{"num_hidden_layers": 15, "hidden_size": 640, "num_attention_heads": 5, "num_key_value_heads": 1, "head_dim": 128, "intermediate_size": 1728, "vocab_size": 50257, "hidden_act": "swiglu", "norm": "rmsnorm", "norm_place": "pre", "norm_eps": 1e-05, "positions": "rope", "rope_theta": 15800.0, "rope_fraction": 1.0, "qk_norm": true, "attn_scale": 0.0884, "bias": "none", "tie_word_embeddings": false, "parallel_block": false, "init": "uniform", "init_std_qkv": 0.016, "init_std_o": 0.0, "init_std_up": 0.016, "init_std_down": 0.0, "optimizer": "cautious_adamw", "learning_rate": 0.000528, "beta1": 0.95, "beta2": 0.95, "weight_decay": 0.0, "lr_head": 0.00694, "warmup_steps": 266, "schedule": "wsd", "decay_fraction": 1.0, "decay_shape": "cos", "final_lr_fraction": 0.0, "batch_tokens": 131072, "max_seq_len": 1024, "doc_mask": true, "z_loss": 0.0001, "train_tokens": 773700000, "max_steps": 5903, "dataset": "wikipedia_en"}
MLP neurons of a small language model. Each row is named by its layer, matrix (gate and up: input weights) and neuron, and shows model dimensions 32-159. Each number is 128 + 24 x the weight over its row's rms, rounded and kept within 0 to 255. Numbers have three digits each. A neuron's up and down rows have the sign that makes its largest values positive.
A block is one neuron, or neurons of one layer that tend to fire together. After each block is what it responds to, as a language model described it from the Wikipedia text at the highest values.

L9.gate1561:121112127134150147148132129116098119106167104113132110139120147134133123122113134141108100163087170134121138090179081142134144105099135131134149152089167110118105143112145157119137120144094068093156106133156070104148085096131143114111125121134073144139142149141149162131144135151100128075109152150152125107118116123098123139135104073100131162152093132146086092122146116120110158143089
L9.up1561:135156093127117124147168175099094129139138130146148104151086126142133129156114155115112106129127152135103101089101136159107118140112141094097118135116136091184133115110139129132138118170142115172107100138109136152108121126192109154127118095140112125129185146150152163164095147108122123086121118145128120127114171086099174122122128094146111140128125151142107129120132127127150134075144
Responds to: Numbers in stat tables. Numbers and pipe separators inside Wikipedia statistics tables and stat-heavy prose, such as sports tables, election results and census percentages.

L9.gate394:122097111169154114162094107150094131150145108173116103134096159149131113164107139106142088153095106116146146128157132156151123149134153128085133111121169127175164123146065105126142162100129122162139169155155106131168135141123119146119101113131109133117124116151107153152195180101115104096164111142157120117124145120126105156129169119122122108055141128125125114154144128148102086145131
L9.up394:153082157150150109120134121125146130159144154124123123051123165135144102116136118150128159086151100121147116131156133158161103140117129111104119116119114122133120135142123157150187124110120142139145162072120135152130133159155102143139122136152126159133105113147110136152155154135128139158151139076174149131114120123111161146116183123118131154117141143122132123113171095164128138136136
Responds to: Coordinating and in lists. The word and (or a list comma or table bar) that joins the last item of a noun list or pair, e.g. offices and embassies, premier and, goals.

L2.gate140:157121136083117112137138097154114151102143123140097182144116128110146138115096095127129165114168120105131130131155148100124106154140174125104171139142086117145093134049102166156107124081111143120108135120103135092147104106105116088142144154136127080153149139116119160129131124129121105146076153131160120122106125110111127087147156104111129091141096136134193127127131136105133199142145
L2.up140:156135122111124117096112086085103106117108089172125132118164169137135085148125126104163143120128113110107134146149135127085146114118140098108148130144160155120162173185144096106142094134120122143133103157130137097095100140135174158136149160159126123101110141119156123121077145156108082124091163134151130092091144177158109134109096101103157122135122137107139131131102098116145124106118
L2.gate214:156098161150142128125105175179116120131110099142112159135161110098115103142121092147134125172100122096119131111118167094144128114103119104106147162101128137120119148156140174121152143141116153121158182130142100168149145094123157135161098123106101125137171131098129144147167129100157098088118162100168196125147119105130144114136142105097156125115096140113172090112118116119146105119133
L2.up214:097128094156123128112115148117110131118146139158137139127164122103131131102155129130135100127148119139138154135120143143124156132067144127151114166087114098130139129120109130101130157087112146096115153114142116133096138116136192156170133189105089125088117153123090118133158107132138113125128133128150159154116116136143133125130103122078182121125125116138176126140137157124137068138143
L2.gate600:113109109134120152141087133161152127141081153108149152132109152064156118106114118096126107160093147146129142117133168114121134125197151121086169145152103135154076149156123162141111162139113127108167139144057113166148106129105102122145122146121145140121123149134130118158130156113108108098100178123138152107109164135130124146143213118087084126153107126128123135113112127097112170111123
L2.up600:096093101158163134132143127117132133124177115161103144098161124122117137097108119169119158091141094151165139138113069151088161166150127103111140185104118128156112136142118110089117130179099124145131082136112141114178082047128151156088079133108142120138139132129100156147112117138118093110104152099128140153171196132149139134107107112119141181139140097167173107087118137127127114088132
L2.gate738:121125118104150099160117125116100128121136137111133139143077165121102151110099118172127082116147129146190142120142094103151136169108136071123134153132156101091112125151100126129130144091078136099115167160138144163168147130122107191184138168135122158117150139143124149154139163132145133122132140122163111139141109098120187111149141130137145147127121110149154131161100129093105137110170
L2.up738:104064141144161125113136134140183125075109107140088111110159103138152070154141132146095152151104159101114121158096106133122120102139110168130147094102134112091095096131120118144131092132111113116158128101118176088119085166158144111139131121095169109120138111130152138133122131123110126083125176127127130117106150146167123123139112129119105114143152090123142146097125099152147147121086
L2.gate1038:116099126112153080151101104139121149114124095184112110121102121131099089124153082161140088118164166089172137173135127128104136191179122130143154116114161093150119131105099147128150155141113109093160143133092136148135113070130125145122186134141124107152156138116135164137135152113103100159131132114167127101139123106147080152149155115130143125138141108129100128133093134143118117102161
L2.up1038:138127157137188089094110155131152111122138137130149087127103149169103113120103098161130124188101128119137136120121075131132100109171114085100117138118169117120119168147096098100144129119149142138149145146174155151165116145110138143144143151106112150143109130117156162157180129113125113107122138160158146144171152113143183138097097143128140118156098100125133147111116131119093154109116
L2.gate1044:148093101134148111130149159153141117148160113102130128141116159130102114115102154191115142134169126134149170134125101109168126165116116112124160150107156110113114080149117127096132099116087145086088151130118139126169138110110126145118139201138134155116161122128119133152108154111146141117109140133100101144124171106154114100110153115135145119134118125124108105120108090132113110118137
L2.up1044:117102126096139147187124152170107161121139101133126140109098174136160090109148096141127110138098142110154123147099150155105106124139124125085164133125122124153117125122102163115093144118101121112138111100116124166131115155105120127146124134130100161163152147116136185147174112123156090115111142160157151154154096112084148152151118092095161112097093089122139142160121169078124119127142
L2.gate1327:159178106109083139116115137124159128107094123126142114097102111140143063090122140098127137136111131106109123149109133130124098104135092093091127114132134114127109148163116105131146126130181132150181171117115108198131153146112116146113168119090095126145142128109148137143091172077085154148100163137085166132142149132103121180155121153146111129137147089088088104106104112116098145092140
L2.up1327:131155112094134134110106126141136134157168139109128155127126123136133131140132163069170149157110156140121133155086160078146172098202114159093106130127122139141132155141130109157167133107151155113139146137117100144092084171135123150150154117088139085159162106115148168144123139100093124128133174140112153144144119125170114124071120142110146140116146145207136099123163109157118131108105
L2.gate1640:192104139146107120119079091100107135128125101131108120083112140106145141097100099162135130137187129105119104169127137123132117177149132089069121158147173134121136146145144111123155113152129153115157170176101137195141111129132100177155111142136108156126111144079127141161135152097150143110116165140169127114109186139177137151123149094137148142141161117135095101113127131110143135099117
L2.up1640:100124130135162135055130134157156167091148102131112113139145159151102128161064113112099103098115128092132128161149110140140155100138137152132145156081116145135105113135098145154130090154141125120115133145118155079129162161112120095141124161106145122098120129143145177123128152113106093160137128181149136157128145133152152186143137155125103180151098075084102127162115143106110120137080
Responds to: Line-start list/table markers. Dash bullets and pipe characters opening a new line in infobox fields, lists and tables, e.g. "- Spouse:", "- Release dates:", "| 1."; more weakly numbers in table cells.

L7.gate64:132112137123107087159145166179095109115110151130146114110105105143103148138146121135113097132103127131123133113121126093135092156152146073089127111115127134129127121097095143142122115154099108142151091123119133105112107063151156157111153151158138154117096168111163097175158093096159146138127134128092142156125094122158137184084153091153158132128117160112118146133095119133117185187086
L7.up64:110167150110153106116162097138050080061117161146105095093157102148115104090120133114108115136092135136139102120118105101145139086155167123128152102123106123114122122151126127089104140105111138173164091118144141138137087126129150129121136119176146119135130115144139102119167125118101097150119118121159110126100124166132127119135157117165088132108157073137168123109096121112157148118138
L7.gate112:112112122125124123163127115103105109169140120119155094114097095122127114073134102131128115141141095126078115107165123143144076139161132128132132109097139140152153077098110114120146122172140145137138148107146132141181114147094140173135120126147112098133166146124180107111122129120129109163095153133142142122112042128084129109149098138145114099122118141067145120140129136139119195134149
L7.up112:119130145146096087133151117144098117111118108192132100098112134158100115144135106098145177152126156096135125140076151150146124105132133092127119154150173115098100116090104125128100103144131166151161136122103071146136111098181122105124107129147067150133164154119146109117123122085186115117132140138136132162105108158103107130146097124131146115156150120097118105152123126138142094171132
L7.gate431:133113154148089090173128119109166168118142153144154124132137150110150134104131161168103102115145139165173147122120149145117131124150093142112113163169164106144169085143060120100133099125126112136102119142135160091130087135089123112117098180139156179080197110117105118139214135125111132135159161151187148088130100126110105105149141136122114169120148126154095088110136148100130161132174
L7.up431:140163135146101153163111103078108117108139148147155105114127113139174151113114082127069102127144126154103140100116105170131125132120113175111099128128166097122128088132135119186123122104118125081179132105104083083118111106119126129123128119112134198130152094123073121113142132130127136149135145179169097109121095078127113161076128107141099160161098082136140074126141148153131148110111
L7.gate646:120108075103114139169086130096129117137120123080124137127152129131137161136142094103139143114114181141099128093137120178128080119120098105115099116171088147140123152137146107103157170084054099133142121092132123128141125085157093143139157141110151181101131158121118162147121108107171143124116135101135088134131163116138131122140137100160096138155165083104112148115105118128107124123096
L7.up646:153126123155144117140116153125124111105164097127121087160116155116144157126144122145088084141128099126109148166113107109110123149114098168208122158123147121130129165152156142195137113137107162129127154135115162138116176167107133119146094147160114167078128158084113118130129114127111139126102108160109129105165148130122096083128083106177131166119132137124181102156152133115157135068162
L7.gate876:159178104100131156119145146167144145122112123094104110148095167104118103139101133176105119120162145158101117171106154128095095160130143117147108155110137104138178187112110122102130150132111126142158148110131117138106149101148117148168095135089123112121133123117112183127131120117102105104119153117157152131127104096109098138179163097103122092107109124151125097151145129170120133149130
L7.up876:125141106116168147165156183125104104153132139101168131162095125060162094122155129126100136112103155113095141136108141119112127128101147114133138137108168109090135172116130123123107154113132114164096112094100115127073166129091076182145104114089073131100107110131111146143110167126106103137116086092139109112158156121127154149095125106100159140130141122095137098142126163106154119142142
L7.gate1035:189175115113138079158096135130138121110149113162107098092148146123177159146148144150104128087084156118117164149157151118118117144114120096131124108128128105141104137137100137135164118122111098115118123158125097173094124128182123133115145117170075149147123130118149158117149108108084107128116143125144138145112155079135122169118150094170134133146114146110114118107151159112144162116121
L7.up1035:092090121151112137104129136138128149118103151134082130136103109092091082146120105120142141148132083167121132149134137108111121099106180141102168118151152102139126144170131104159132116134132149107131100151159168125120118120085139074159107120104166156129115117127116130144111169133164157117077115112142128105173127130127186130134121167136146066152100129138154088131088103129129153141136
L7.gate1352:133059098096110155133085034076137131114130109171146165128129121138125133113137173128143134124137067108142089134178161130132083167150137133152124080113135090155159133156086092157163133115145125136135163161108132113105121148157100180112126172146104088129126098144130127123136134122107147171112099099106144121136090125124109129188152128129136088134168151139121114135112164126112133131122
L7.up1352:159161111140134102152161163129130073113075141130149105114096153130128107127126122125108145142143125110091155115144147143110115122083110128104098103113139111140146156185144131151148103152131111081133143128112159177126134149143122093108167146141130110175131111136129127124165124075113140187119159146146152114164115127143131125113127094129151141146100153115119164105171122117127149137097
L7.gate1622:107131130079124100177129158119130107129093101132131145151125128126137147111154106131086103142150131093109153167128166098145119133138138101151125178186174101133145109109116167115135108140121140078145112154109125137083126109071118148109123116156137142124123153141149107179161109114121141105143179130142165123137107131138125148108123118078128079144117134128149152107098126167110180143154
L7.up1622:099145137112164120127136127122135143100144135106119103145126102160083131123119099101083161113113122094092114081156109143155148142135165093139119146124117110128125121136149174115081124117116104112094133142177110132108143115104148156114129099131143113125134122148127101159102123137174135122146151103124141145144081131132152145115121091144130183128063108113100145124094135101100156110091
Responds to: Name-completing second tokens. Final word or numeral completing a sports team or league name (Detroit Tigers, League One, Liga II), plus numbers in stats-table cells after a pipe.

L7.gate277:114126135177127076125147157123155107142140128129115063097133114094104110127133104122131127134107143185110134066114153146117118135173134096071187108134118141146082152175133131141117150170174143127128108134136100121135118155089142152144172141116143148142158138153165145107146125160129149144098128138137129078104114154188127122136116162132136154103117090123124091142140141123124141076114
L7.up277:148110089143145123170161133127106120090122097109094134097077114136111162122163136098136096146112133142123125135132159134112148142135068126115124119143149137164130129112140112114118126173114065121124092118151133139155144120117156097127150131139136137136136128078137104091119123149149150106141133139116114117147162165111128151150151129143072159142136131118154106165174104125118132098100
L7.gate320:139128181104094140106148112108166136150112120120169130084090142127112132106114119144144156105164152130074137103113142135114141080139106172114142154121120108150093118128127145139137152154133141132173150146134118160149144098152143141115146128092102144103153169118100123104140112151153136106121143162169148079124115095140140089126144094147147139143154120135136098133153132104130153101113
L7.up320:176115138114096121126113152097117137141126107119172142135152145165135131087110145156109131147122099112118130094070147184133104135157132153108105133107136151143152074123150147151140128134125163109177150144171073102131151083101112104111115091146167124138119127102118145142130097143158127127138174111125111170136135086133157146108127168121095147145165094125165127115074169125127127155138
L7.gate796:107174151150087117096130145163146162111149118120175131142142124109148146146113113093130121104153134152091154147111144106102127155110142129096128101123132122129084131140167160126179130148105118127100151145119105183160154099135141146137179127089163135127097157131158161138130143116154137122098118139150123103147097103147164112101085142124117090132112086141128127161105118126171105126153
L7.up796:140130097149147159120131118102127146114109103119121106104124123132178137114132118126130122114188086148145157111148097118089111162093124114086152127134108085138107174136125141107116128099099136136093104099116114112163141101108110150111174153143123128124110153182121141128165123178146108112146096114128089120177117082155160119156137114136101129144078117134125115112157083127130104101169
L7.gate825:133140145156137101181117116134100119127148117135120129113132115141114154103154113182153126169104134121159129123133110101135118131156103102071146168180125130095114144151120109115094146081074109128123145102122116134139149101139129121142146149101060096137131129144129112129127176167150103099109155170133119135103132123182151142081122111167135083116115162094097094101166156108094134176140
L7.up825:102142093149125148135121098118150104144120112094109136085115092120137136132120123104111110115098135093125143155090140125150145135109146124135076125114102117108129125104133145186118149153145087100135145157175144072131108099142100085144145160143111181091117109137142116111124164103123143137127120160129108121079128094091076165125133105121081109104098141136081123169098135144097098112129
L7.gate909:113146145115103088138153091125124136096133125115122186141106147094157154183117109137136157151150158124137093122103108110119122114159160152116147128155139095173097154150109115120107147120182117093108095109143131075136091174138132097104138133125153116177162111145129139166160181096102117133165142185147099078145109140135070121130152147133124146069094115130129153134155135113132160100109
L7.up909:120098125108075135112141149131157119132115114128121104133133104106127180158084133113173150166132145179112152140101121152131119132175107148147146160124118131182128173148127124111093138101084107158129098114138141145144108113096115111080133120126179158106188115159105154139156165169074090129122112124098139076091096168111101137113141133133124102164113145108166163126130129139132123065137
L7.gate1090:106103165105091124126107094153123111131163116100156161163112129114098112100130188077137098113140156137116121159087144104152113133159118085121128143140096131110113134094089151082105153120115123141094130104118135151146117071141133096150129098122136117166124125148145101126072147104130111131110076126133107102121122111114176106091142136095132151096095144132074122103150139154096162108134
L7.up1090:137134130152106120150115137131145111119119088135118154123123138110136129141166108127119135127113150128132161126116182100106114181091159115151092167120142082167146113136149115140160138151150146126150142092109109128122134123123146135067126134140116152125135140120125130113144160093123144118111118156140136129088125141131118135180130149108129070153134117146171132115164144135118111119151
L7.gate1613:130115123108149161093129146150111161124145141123137133174140125133108110147126113081139135178133122120169112096119136142160116096156184142143105100115096147060088122146107141141145126146122134145137145148134131163117122136134125136121123127152137093139106119127162162116092125113127162068128103124105118146152116141074127109171162137075161146104137081127166113101089135110110141097146
L7.up1613:165166102143068137160150115189147076118129139099090108088114117137089155119139098126143183148095140095104113129155132110149142096138135077105098124100151108142165123134131142138149100126155156142123084147167127142143153152108113076148102125146142097148096098128107128119170117162113127126096119111111133173119138129118137178153107147119123115159111098178150150078127097136122139100123
L7.gate1628:129125110147123111161123128094182148164165163116112145112097145151148168103138129122152107178143079134157125150154111165152143136166142113147130116181112139154144147159121116129137124061100107099107127136185128156158153135128117140122139143129126122093151152157153163104129137147129119075165124118130115119131099166115100080082144104097155136107090149164109132160123172102148100103146
L7.up1628:135138156171111090153115139114154101158137135144115150147122119123112136080111117169129117144117123170125108126111140125124100122155130099120133104099092103166156135152111155127129147138115119121129118112127105104157082081103128167124126127115173127143140128094112145116139150102171129112123126176139118121157098115128140141106140129147175138154135113175085116099148166134094127183156
Responds to: Post-header newlines; noun-linking that/of. Fires on the newline right after wiki section headings (==Cast==, ===Club===) and on "that"/"of" after nouns, as in "the only thing that" or "most of".

L7.gate430:143137110135107111137153141126123114141161135150145121124140116169156163112110128147125100176100122119155137159173131094137100137152140132146094149139102122172147097140135140177149151099124129114142139104070156147158180168123091120125117147138139131104130120128116118072158115082109124117160145164104171131129083123155155115138139180084116135121108115153153134145148165117081138109092
L7.up430:154155117136053170136109100094081121177139127126140116175091154105188147146090147139090102160116115104120103095126098139129129172128123126158156116148109168142112107152143120072136168095164132146104159118132113128106143143161122106138113150174147153138120168169108089147164103112107129165105141129124112127155130139117120136105113168120134124127096139121136115174116135119136111155135
L7.gate764:116137118129124090114156128141113168142156102105130136124124144129134174176116134162078144118130141128127118127162123133140158122179152108138116130110159137133152116134121119105102151129111106100105162105133144124135136119134108134175113157115147123090133161127085148103153132067105119122113149129151136132154102113120120141118137163139101142149135150148160122146122135108141126132175
L7.up764:099116098156109154142168144136172164120133119108148166122116129146134156141130159107133115107097149173107109111117122121151117107149137147124141123105155095140164079133070113062137151121123102125110136129109164187130107112094124158161106123152146155114117120168093123137154172143132122118123093145107152130147142197161132122086144168131134180142099166105128132139147146099106109162118
L7.gate791:146141119137126143086149125118126185139130120090141066137116168119122110128113093116081085160108137151137112091132104119140151164161119159104125138122102081157136162098103128136125109127159172116121117157147086101126146111129088084102112145106144134156185116128127145139175152131140128106132149145151103085147123114122145129153122124130113154137106116153145103127157119094156146094125
L7.up791:098148109136097107088124139132120147123107107145126115164155153133144139147093097068136057155140154110126153152134126136114133121143114138119142143135107134118175132111104145134097129099111127146166116094122118100111134131105104132088147130157134112120145101106105121145147098162147109100134063120117090093143184109155121114161111101087132162101122126134137114147148133121104141127118
L7.gate829:134103089121091131150111142128097116122131159141137157121139115124124106155121121117085099099155161089115139107145146146091130121101091166142116151111170139102099134105085119109150100094121131144156139152099159098107177058114129140134153140160110107164108119109123100182162162107129137129124156166167162116118125111106129121096097118099153081100116132066114103101129108146148146128117
L7.up829:144164139139125148073125138118144113093112110131105105133145125121128108101131135138147112127108117093104140128145114160112142130148110115116120117113125096115108148149091131108146125144113142135106124150126107119119130169081101147103113160101141105147189143110175146125114180123134121098166153089163089130131076144100118092103179055119113183168120145135139128138137131119124182092128
L7.gate1177:144104094075149138124102070189141140099150112183111148114105136134098122153144127101092113146087136103158105160105106125150144096128103115084140118113139148112139119109134148093176146129104128127120096087118125142098122101159118153148109149095089095125128117119129140157127122159136118117101114123110122151102113108135138152180112138148134121174146108121108104126092135099119181154128
L7.up1177:138143144156068118087114154102176153127131116092155104160098172118140123124125090149140107169157124166104116162114135139120128149112148094153164160153067156147109130146177118129075152137146115152113115132139101163119144156126143109123160118097136097120158132080109124114146133134131159076153148113174101133144171094125141174093134123096174118148111111149147139151091144106161119107103
L7.gate1248:085126141165131133093072106147116177137110094096121124122148147124108131131151135121146055172121141117122139121125147131120131125159090099108188117118076099166146100138090104109143162130088092099133127128096131129172103122103104083125106124121135110153165104155138149115134125150161107123143138086128103114156134097168139130113145115141142148117133149123139089109117120127126090086107
L7.up1248:161130153145137122110155124096138142155130096140171128129131120125147115151129133135103131102177126086121147112134110154122140166090130106089154165109135114125106131100129107143135137120147123177181136151082108143124169124163145159139127163151148125140125111130096121160160108131126089100182161108135093154120135112094163179128175164125137111143131107125111094144158155102111109151114
L7.gate1329:148141130115125117126093129157144180138115106155097129114125125108155104143135107145092146149126121080126114151148159144091143147106165130118121158171105148168133123104119175139163121117146174137176141097135110120086136125136106112152145147085107164180117116105128132144141126113081129084133121104155181092142116096076186178170116113115151097117119151155138147133120103120122116100126
L7.up1329:109076133101126097154095135103151174154145097171117150152071145148091142100123154132107084124120095118125123098167141159150111180098125130152109173162113170168157110102095120115119127105122121137135120116095120144141133105138156108128143111121119134162107077126164116160141104101097076097141109130127146124133133152116162109126090125079143127105104152149091127104149115106075096149122
L7.gate1596:180140139166126100151089090119150121141169128116139155095158134124117124129164092148127098131137155153153168130140110112076123144127121145138073174141154126195140145137104169126135127143097100086126160108079128113164135099111126131132137119088095124101100106129140114068131108142123099097124120127112187105149134144147082122118123134083161120112142116137145121168123132132070094133095
L7.up1596:137133143104161132174159127118093119139148156113123141133136161153129132152084160141105144096127151108090127154170139142149146117116161123126099070118107092138133102114108128109139096114150126171140180138143097140104109120118069128170134108118118154134147158109123146118116106127180112119101115112124113123103115119111142128161092122171125136137157114129152105111105115109103150147107
Responds to: List continuation connectors. Tokens that introduce the next item in a list: and or & before the final item (C, Fortran, and R), and line-initial bullet dashes in credits or member lists.

L2.gate500:156148131086077111156110144122144125134134120124108143124132134100151128101136120114092133140164140128078123124122162121102116107115101100131178094142124104099107151147136117185155096143146112146145159120134125170096150079129096175133121134128126178135138127110116183106134135067099123139078093129148152156146141089096190138082137113087148102102146126127142121129076133110091150097159
L2.up500:150159103155116092128123175121081111112136127107087125082119165113111133152084129148091130128140136177156179146107138116127101143124110145126067131124104115147146154103159167119069130119086097134116168121139202101150166102163110142129087118128121147068156109176126164090128125121146104147128085129152077181104139137092088131145155139154084112138113141099133086118079109144140138151148
L2.gate505:096154159078121144120103148094134176150118084202112186132108116154120082143123115128120157103160169132124115123091151150138129155141128161178123174115091157138105100077149136194123111096120123122138144133093134150109153077079094138144143135126151069102142152137128146129117103112085144083096094161147100078174113098139145120090101095134151114119142109132182114116098116098126124133147
L2.up505:131146131110133123154115116104136178098109100122094136151100143148141120108146151140141098099174147166146138087136161143144107100129114168150151134150110131138065126114135167169147112077084113149134103123127128124131145125109117169123107127113148096112174172148129145116166122132065163117119150110142110080137123095105151142099137099092129120147119088120147153127114120095133116113113
L2.gate1239:164107152132113127133149144112136100105146127122149154133087150119160111105125130145092128160149197091160145095172132142095110138160169104123158181155156129142117128176119128123155138147115134131144128155134087099131122111099132142123172126115142130117148127088148167142142125107113104149112096084165134141124105143108146162081133099111170074153102123162167136113101154131105163143134
L2.up1239:117149071147155145143145181127103126100148138106080082176113087115156135112148098116082106137124127152154163137173127101131126149131126116159093139173143116190136142127144151140164149129140117101139107137124134126124141160107106138085114126097114117133120134150129130139128116134124161107169097119136073108145144133110173120081157113076117141124101122167102094091139113119120132118116
L2.gate1432:117101127131118131173105115118151169137093079135095161081113153107150146125098138130154100119157147141117148111095123133135101151134136148149158117145127094143089112095158130169137121052141104159135133129139103154132176083104094143156180117150156149127141169130133119134134143079085118118139138168169118123171142125147138120133170081145169104161128116137140134125088136102106129110156
L2.up1432:100146117133159148156140151120139179176106092137150147132144127182125090170074138121113167145128127152082129099122156135152128098141113138137127142094135146146079163138146132163103120129125099134147140106112137155145154126161096166081135145124150134089117140153151138116116136112124148126141105148140136134161137135135144163123120097107104125109129095113127117131094150115145093101162
L2.gate1465:136101112104097098130078143135144132130104104138132125123095153150140109137133127155118163146136136127099142118096142137087110137169128099126118122143169085139070165138139130107128120086126108111171133169096102122145144105084108144141185130153154119110154151123108128144167180076132120100115139092187126082127159106145170124148092092124124155131153138107136129116101167158101166112151
L2.up1465:096113088142118137122091150128110164107120118119116116109134101137096101126102150113142083127139130118145123090123168164131128120146134117130119124140159149101137131140137123140086131122146126101081070098151113115111132081128146145141158145145120094137158137147122124132101164112106117133101114118169161127123126136150144132182058178150108131104150158135163102143131116142135175124092
L2.gate1681:136133120086127142155124104138141128142088135150114171106152105098156126123116133104110156127117150105085148119088136118096102136124153116125099121118138118166137104139098132143154099089178128129152131165133088168087159142150047101135130110120143117120129116105153136149155150098105124149118127098100148131112136103120132148120137125132143076107107143120131122110118149136088169127136
L2.up1681:150126126127120190156128176129080098112104084140169129125150131133148137155109146128093158152144142115098119097134077131110103134134119063176130117097141110124140134132102174060105144129153104140123178121087139121132127139178103121147130131142139090125142141186140129115119119137158114182103133132108111121123137107153139089165146151142092151128203173103122093096118160118113131116132
L2.gate1688:125086107114166115136122139158124128090151136133099050150097164101119157114144080106107137120127149092108159151113124117084116156153120077100188137128132089147114093116135140120122087133091123113117152152080099146091124092121101150163172130132114113130161161123132146114178129101101117080086110111180092129156107137102131101109131106145100110112076118135127082132128115143107142124129
L2.up1688:138123198142144082159111118177160136119127130134125144149116109157131115142105171140163135122108110131090151125113135075136091134136161130128094129104142131136108143116131138145115172110155127120111165130172152115123125117131159130116164132130106125112153113112138137137127177106083133147135150112122135086150120129158102135122123170144132128117105095155141154140138110136116118148096
L2.gate1720:139118167145081134129074096157117170164131132095135160147150123184135165098106131150110148139129151132094119156160135122131066113124140153113141173155120121136135123136117115117103101136119111117113155146150130117074148105099070136101148137133150119098114146125117151165135176079160147117116160145122113129141153126128139126160100143129126165114098148138127096103146159145103147100126
L2.up1720:072075119137135154160114148116124152156090154147106078137103158107114140135111143139085143141122143122122101153104153136103100137167091097103137112145156143109130181093131123121159096148096163171122174133124116160140094149142115095127149128127121136151140123145111139097158091132141114176134131126128126147126106142099163088137113097159151122152115135109140121108151133108160122123134
Responds to: Numeric table cells. Small numbers (mostly 1 or 2) or the integer part of decimals in pipe-separated stats tables like sports squads, game logs and election results, e.g. 1, 2.7, 1.3.

L9.gate1179:096146115112095140110132135130123139135146141143100113114125114142143147131175104130137206134147129146147116110131163112153115117159101131168116157157151111072094166151112117102144111154125149137148134125117118133161144167157111118102139131116115090144118161116113129121139119134129147101144152142130105127111120125137104146159133097123123091135170168156135087149097160116108150076125
L9.up1179:090107101123108157138132132128128123109118110103129170079115130084118149111115169129149115120123161106136170141115094139112117132094087118159147125136150139156120150160106169089109147135096122144141049123153107093114118105186135148122171100086126144124109130129126121136155146120098082133112117101124081122167128127123168130121151123099104127107114129113106121140158122113160092121124
Responds to: Line break after section ends. Newline tokens ending a Wikipedia section heading (=== Stage 2 ===, ==Final==), a paragraph's final sentence, or a table row.